config.yaml
n_layer: 11
d_model: 512
n_head: 4
n_kv_head: 4
head_dim: 128
d_mlp: 1024
vocab_size: 8192
activation: "swiglu"
norm: "rmsnorm"
norm_place: "pre"
norm_eps: 1e-05
positions: "rope"
rope_base: 10000.0
rope_fraction: 1.0
qk_norm: false
attn_scale: 0.0884
bias: "none"
tie_embeddings: false
parallel_block: false
init: "uniform"
init_std_qkv: 0.0291
init_std_o: 0.0062
init_std_up: 0.0291
init_std_down: 0.00439
optimizer: "adamw"
lr: 0.000651
beta1: 0.9
beta2: 0.95
weight_decay: 0.062
lr_head: 0.00661
grad_clip: 1.0
warmup_steps: 417
schedule: "wsd"
decay_fraction: 1.0
decay_shape: "linear"
final_lr_fraction: 0.0
batch_tokens: 65536
seq_len: 512
doc_mask: false
train_tokens: 900600000
steps: 13743
dataset: "wikipedia_en"
MLP neurons of a small language model. Each row is named by its layer, matrix (down: output weights) and neuron, and shows model dimensions 186-281. Each number is 128 + 32 x the weight over its row's rms, rounded and kept within 0 to 255. Numbers have three digits each. A neuron's up and down rows have the sign that makes its largest values positive.
A block is one neuron, or neurons of one layer that tend to fire together. After each block is what it responds to, as a language model described it from the Wikipedia text at the highest values.

L3.down180:076108092180158136148100123103119159090141145174083176138106100106139084119145147094098049118102149094121079127166141148175131142121097099065105144176114144143098146101145120152099111130134157116136162110099135071180210105159117129158144103060094126116135137222112187161150145121122117094
L3.down468:130153105094107112109054219114132234148139145111107071117147067100159123173161091112072107130192148131159132184061157071157156182098178122079094098072084104168125133092123088146073059153069144114172165147090137149164150128094171105101056065115117133073160132147083157111134148158134051084
L3.down650:132148169120117150136102062107131146053148149152098142170115125190111135178124062102104134059175106118114169098106086145162114159179077155155162110138105084103082180142097110105136161121128151179128090108135120122111195107121161094061059096098167101092134144114147186168102103123116142092
L3.down708:105098134080108085125096148050100119089143111131152147163161085167125101099150089123109089214224167123134144103150087159171113104139161081129170117128140109100132113096076136153174092096127122131121132092152112060159146206130097121157113127102064084134134136134189125121094060164179124068
Description: Punctuation after numbers

L3.down20:147141163148121113166128104148077183129093153160142215170104113121090136089117149137120095147125085146139092122108115120146122123120073122079187147134152118125096142092087129148124109107165122107096122177093152117172126172125133097111090151122067166120137108145105145144110100149111121155
L3.down22:137068100104101162096115095134107169088121146181228133111086176129133144096093110122156160139122119148184102151115089092099139146122155121103129125096173127180149120114153155159171129121120213121094121125122110138100129115143146130107111149059136163103118129126146071173167211078152128180
L3.down694:141165137122130112106171130091135186110142101143123147074157160168156130157135091154156054081116146156171106150126104093128145069131091135065124132098116120139037097097130140109079203106177105098107143136124120147160134148195178134129109163093094112124111093121100120123146053101090180180
L3.down865:117131091155071150091157147151121119130092107163142141131101146090083149140086095174133111116091134118136081178109091140161158166119054140109170126124130151116155144126178167083142139169119089113087102101092122076070157156123163127164179093193181138078164095115066112150134186178075099144
Description: Markdown table separator dashes

L5.down478:134106145079110140140156112176130197111110187104119218147138111065115072156138079169127131097104111147137077164130150136121149136095105094169205138131128105151154147100132145093123131132163126105055162102099126170146119176125100152139080145163102109126128166142136131124119134109130150143
Description: Late items in sequences

L5.down920:146154176139146169180160096150124098076162187144121152144107103090131111085140088096197146139163170153181205112181183194179184103115135114108139102126108142108107147119147141063157138163142130100108159143140077123085155092099087131128132135112087118154116069151070142178141127164154119103
Description: Quote-introducing complementizers

L6.down75:175104084143120133147115177097108132103142168102105138108121152097143156137101163164125113175107157124160131118128135099149055111163125150133184177136136102057125096180144164131129186164131113080110078144071136129111145141115101138152176101124117099112177155126142131174122141134113144114
L6.down128:135102139101117205114158185126152103102154103117175202033091083077115108102132141121096158123126116129108120114078054084093136131173126076141160151135146100165157112142084126116142163124131129114095119082161160129157130147043128126123074170126123114155120152129127122057157138118107146129
L6.down537:151123124098158116076115128146173158141076148105161125075118174112108137129077156123196137148061103150122120152150123130057103157148106084070177113092150120181105113095103083125053119076131128112124111191189097184134175119155150140117143126098126108139154154144134118189126111091132105118
L6.down557:134116093098118074093146103115120140045103112167191119126121096125100146155067086161150095136164145088150134170153143123124082130084094130144112091106185117148182139141173097109126131117164098120131138078108118125160161169169159114170192133115140096115132082107211135132075133083128117103
Description: Infobox and table field labels

L6.down300:143127100174126087097139137120061136066103175156082101117146076153148120163119141131167112117058140108188194099135157116106165107116154127130122143154154127108149150115084147093131140149127124130078126141112167117089079165130157062122137161144108093122105140145117122138067130098091063136
L6.down523:087213076117195173181111060177112164134133092130126135165103108103063115127121108124071111135120150155147110125205157160104172102123134117081152137150183108163160130116151157123139131115130175131133162159147115105117085118143126142121030191077103135131101139111185051101151117114078173161
L6.down527:182189168123184113161140146138127061104113168118123093118093136105097116105136124101128097099100181152179161082143192128128155207160115162166124112068054115131135127122129136134136200047129138150084174099145107160109145153087136127088088187140141173130188102110159157150111182104097168078
L6.down765:169152144125139141130139127169122163112099146136134122104113114136104152185129164123157104103128104111184161135141143076189077147157084066158088120131103161142140175168123099107128061145134103121153119130102210105092181094185144148117105109107088129193140178140207136181149164165177174088
Description: Inside proper names

L3.down4:093111153150146207100163070103115117128076086098072144200134141137109081118080136120146115162147141159152188203173106168119184151105158129171164096131062182110136084132188132116102146127088137128110093094148149110171075071132126121183141113167101123165069153139094098107053116156153157168
L3.down57:166166121094132080088114142142073132178149108107113121158165170149186100146204134175113149130141135156151129114123120144059144143079138125154139088092169080115146140143067163159079080080113164090200135089167113063144055158079132127107125126099082113153082107091102127086130108115105137227
L3.down318:150103102081188176109130098129121136094123125104127109103064122137107172107100160152078113087128149115145166122116141153105107187158094159133214129064131101133131101162158092174127135158165076174170085113063151162092186122116188173173135075070140092180108162140117052082125097134133130095
L3.down887:095115169128124154119077150120157131163117115126121081039115148149100159106102117100175151131128111139151131094115128050162105150128120165135133088160182180056136105109149133109178138135141145126160145177112163095072075109225146103104188133102097131120188117122129134163126120099159088161
Description: Mid-name fragments

L5.down133:067088134111180122154136091161121095141090122091128145043121158196170079086158097217162181208145133129161190103072074116071130223179154149128126070124133105124122100110099098152158144171086106111115194108133094161160130158112187134143083105133111114135090081166181132176087091116178115119
Description: Final digits of counts

L6.down53:095160148115132135094126092151038149146198146131124148123139099135103056125123107127149154162153154125199251178149137107131102095135137067099103179111153119072091156093128135099122138123105191089118144099136128045150114153118125135187102174110111106086094050108148147056133197113182128135
L6.down78:137130146122106150116144151162134157104136098156138188129113148178153132141166167108125144101146160087139163084113144098134155110121164096165122143123082129117118100114143155058182132150104113132096071108133173104133143103139106207127133068132093087098114168113138148111140070117165090095
L6.down455:118168072130190044076163157173152158109131158157113111071120161127100123143134124175150094112102101109102119147138137125130097094172102160145064173147107148162186093126157174153141095163117139132134165116118143145125095124101139132095119134186096138120151100179133176179093142112111117136
L6.down854:119108032135146121122031198119103145143123129172073138107129179170094115199090076122190143155150170070168124104138150123117103123185105142148123047116110150164079098189174195156135129099095078072113089163105121119119118119128130164137067127163129159186166103165119096108132151085131144189
Description: Score and time separators

L6.down689:086143110136145098122148110123114130182105176169145088146125149092133095087146158112131122138131069100072141115122113134083136186111137095085124133114150064169116168152148134156140151151132129151152130130122151109142087134090155108151098088107129102158175108154134171129117093097106153136
L6.down786:161137141133120124122164068179190109114154106176086139171102113136096117164088184134184175160144171150094172148141125174128212118100135104090121123151122157099179152097145163121120101094107111078103106081138115182115172083135065132051104117136133175152192092137143146128101126105128102088
L6.down864:097113127090161149118156156197170097074121128112105166131179149127068118089127144076122116112135148111132087105153168066079095129162072135174117159112089118134072117092116170058120172139094116092132188137149135155164156125084132125153127101151060084120149150123151150074159149078112108165
L6.down1016:128180122098154144141101182139101104137093168167164142182110165102134133145057152085120088124103161140125140139157136204173166119125085108128116166138122145217101160122151189140125184162121140102195148124116211115125192141166156133117142141150138095191113100128047136119114098104106141135
Description: Reported-speech introducers

L5.down424:136165103184093135185113147149167180148102133178146104112195192073136135135174152119115149075122165108170109132099129186132114118085085159100099120120126111147130060168152178132137125179113137107130138088081116075150118128145112098082075152141081093158081100148149167174133157192164061145
Description: Surname or name-part starts

L6.down48:162146067148126128088088113191087116145165143129152154106125123152077076140138171125142168146150255184102145132125104173130150120033186151086067084076119125145151092157081080149107102167082108132095107121104095131170139158130092106185139137117072147119121113169130120074100149116131074103
L6.down545:128149116121191093119101110160152124148210116059081091132114182139127124136133119126114100110151108156110135081111130148181057124155172185179182113134131140152114155149116150069084106127083120142136131145177132169132065100152105166146110135127087144177153139181083110124168087106147121161
L6.down758:168118144141120111092133181057069075149124137169097108112151087117103102085141068158168109123148102194119098149128167106140171173152136125168181179135139155132098146139144080156159134158126094129145132104168179151137113145100090146102142140129158140203113191152171122126115084117165137087
L6.down853:113136130166133158115072144133145077156154112095134132141092042098095102141126073156122140105095126193156189113174148155124174120094137139126140124069089094107125178153193074074117125116059133113127119105167126194135135111083098192151096155140162109185079133185153185187143162122179149125
Description: Non-English name fragments

L6.down9:104162103152113061143121111167146127139156062135115089131142132102139151193129129140100141173171103199132112145143121163164101146145141114177061141100139130126179121201138106127126135129111113137074119169137115188113162141179114156118056083135130132074105062195143099192134090140114129129
L6.down400:104142188172136105122098094117128149139142162115134140118095092133155178158172082113119151064114070086138115123154130140146115115145123139186126137105162084132172162162138159151129123108088138138098139158103150104074116109094089159158154121103109163173082120180072137159162118164114134102
L6.down646:150120140121136072151161101147110082089138177121091111138110142126100117165087178193108108112179181220114111140112109082126102112126183124205121135152105141153154148094120103074197115087121065106150142199109038146147129150106079092093125141165134113093128167091066118173151107099136135090
L6.down971:061085119114062120129127157158137203122097126142146172100112114151152135060126085128089088075144119068158171113106118154141130108119112122151112118087128108121158112156125109179083135084120135130136134061063111119056147116145136191167144123128062101152137107118126162129081130154170153130
Description: End of large numbers

L3.down87:140145105107102149116109119145181136101128080145203076148155137134135125108131128107068143151122146132127100150155136094144163150114049158119121142113135072148186176175089140120086153138092158102132155073119150093094130107117124164099140143089109141106149165141161125144176130134133087157
L3.down200:095072075134110128124109065154114206174183150112113184140105146107143113160117159111132138127146148148096137132146080076102150142107122138126109120167155129156132105104160124116089187142111178154098123116135110181114175086155127098127102135147162090125106140072152118113108141078123126159
L3.down513:175109053141130125105118106093142140128131041116133093116085108105138140121130183077142163133111136100133174172117055144185143140134082075121091098099107145093128096097116115117117115161103156090116204135162153123178121114142109165134089101072142144180144158082166103097178172126119093106
L3.down609:148121064160154125127204148093138152125098171199167106132162206147147160076135141103144165106165140112125065117112158071133127107173123136096123092120038074134139170136113121129079178160118179114167101166097203055170139110147128088127178117154092157118052104113177151185134177107094134147
Description: Mid-word name pieces

L5.down620:156126115106126145140128146133080201140160121119113119127138170159147156095092146180124133109130086125099120130141137174104096137063067179103083116144068162064144121115133129156130099132142152151152080086151177108217121131105104115134099144179166074094126161138108184138083114090099135075
Description: Infobox field labels

L3.down42:099133154099114138150137125115091070151121078087156100107161088108128120082106149124140089134114111107170133153149116128115136196146126148130146119095199161174133071173139072109123165152147140170103108115122111127124144089166115155136178128088139147119112139129094095080147135134119122095
L3.down173:179108131141144116133158110103058164131168114075165140132168123116107092155128169077153145093141147114089154210058118115126120130127118150082074137115088074089166112088128130089154127110148143180124121133061195159156099111142097136108139120189094142134127140110121151134165121080147107084
L3.down856:145120119098093162128167116159084167158133092089110062165094109148099107097055080136078079095078175046142141178103105137140099126130156141126176143169179090092101163112104146125144165106176102194092128142093133114076142094139149121088186102097177142112150112139135135133057143176145122122
L3.down905:137122168134133157142144179144095101110111172091191101125101142127125119064092119099099092104132161122169186118093131126062151156136149118125134076133121125126114153109133099088172182113102144119129112137121168082174130151073170133120116141091148132135153148085131107124115149118105122079
Description: Final digit of numbers

L3.down202:143098146153115127178118164107118109180107126135129134148161136128111157136118084169129090128146112205076059123079058095137154099130143154122168097121066150125140165109107193122141128160175105065146134111110088116198136152156161151173091156087159136123186036142066142089150146171108057162
L3.down394:133106104152124106158117153108116123088161073161162085129158120188124194093115126117161127130136116134161047140145145130154138159120135149155099072100125113137155140078135152097195107175120057093120118117135095122167139122109146142166105150145147175117161104169082176146091106116139122094
L3.down488:135171128117124109132086156090090107113154126176111095130109135110097080156152060156144092108155122139177060136119114159153166116092103160114148094182117163145159073161090097112139154095140124103136079121168107132059164135172132135140122139089105087129158087174117127108177202110126113130
L3.down838:103109146160077158138105175114098083117112119118165151145119182177129120139095127177150079057110093150109075185098094122139199192116186133140133137127100155167137087186148152114123138141085172141076150081134146143153061147150191113112116134116181122122177145115116134111121151114173126178
Description: Punctuation introducing specifics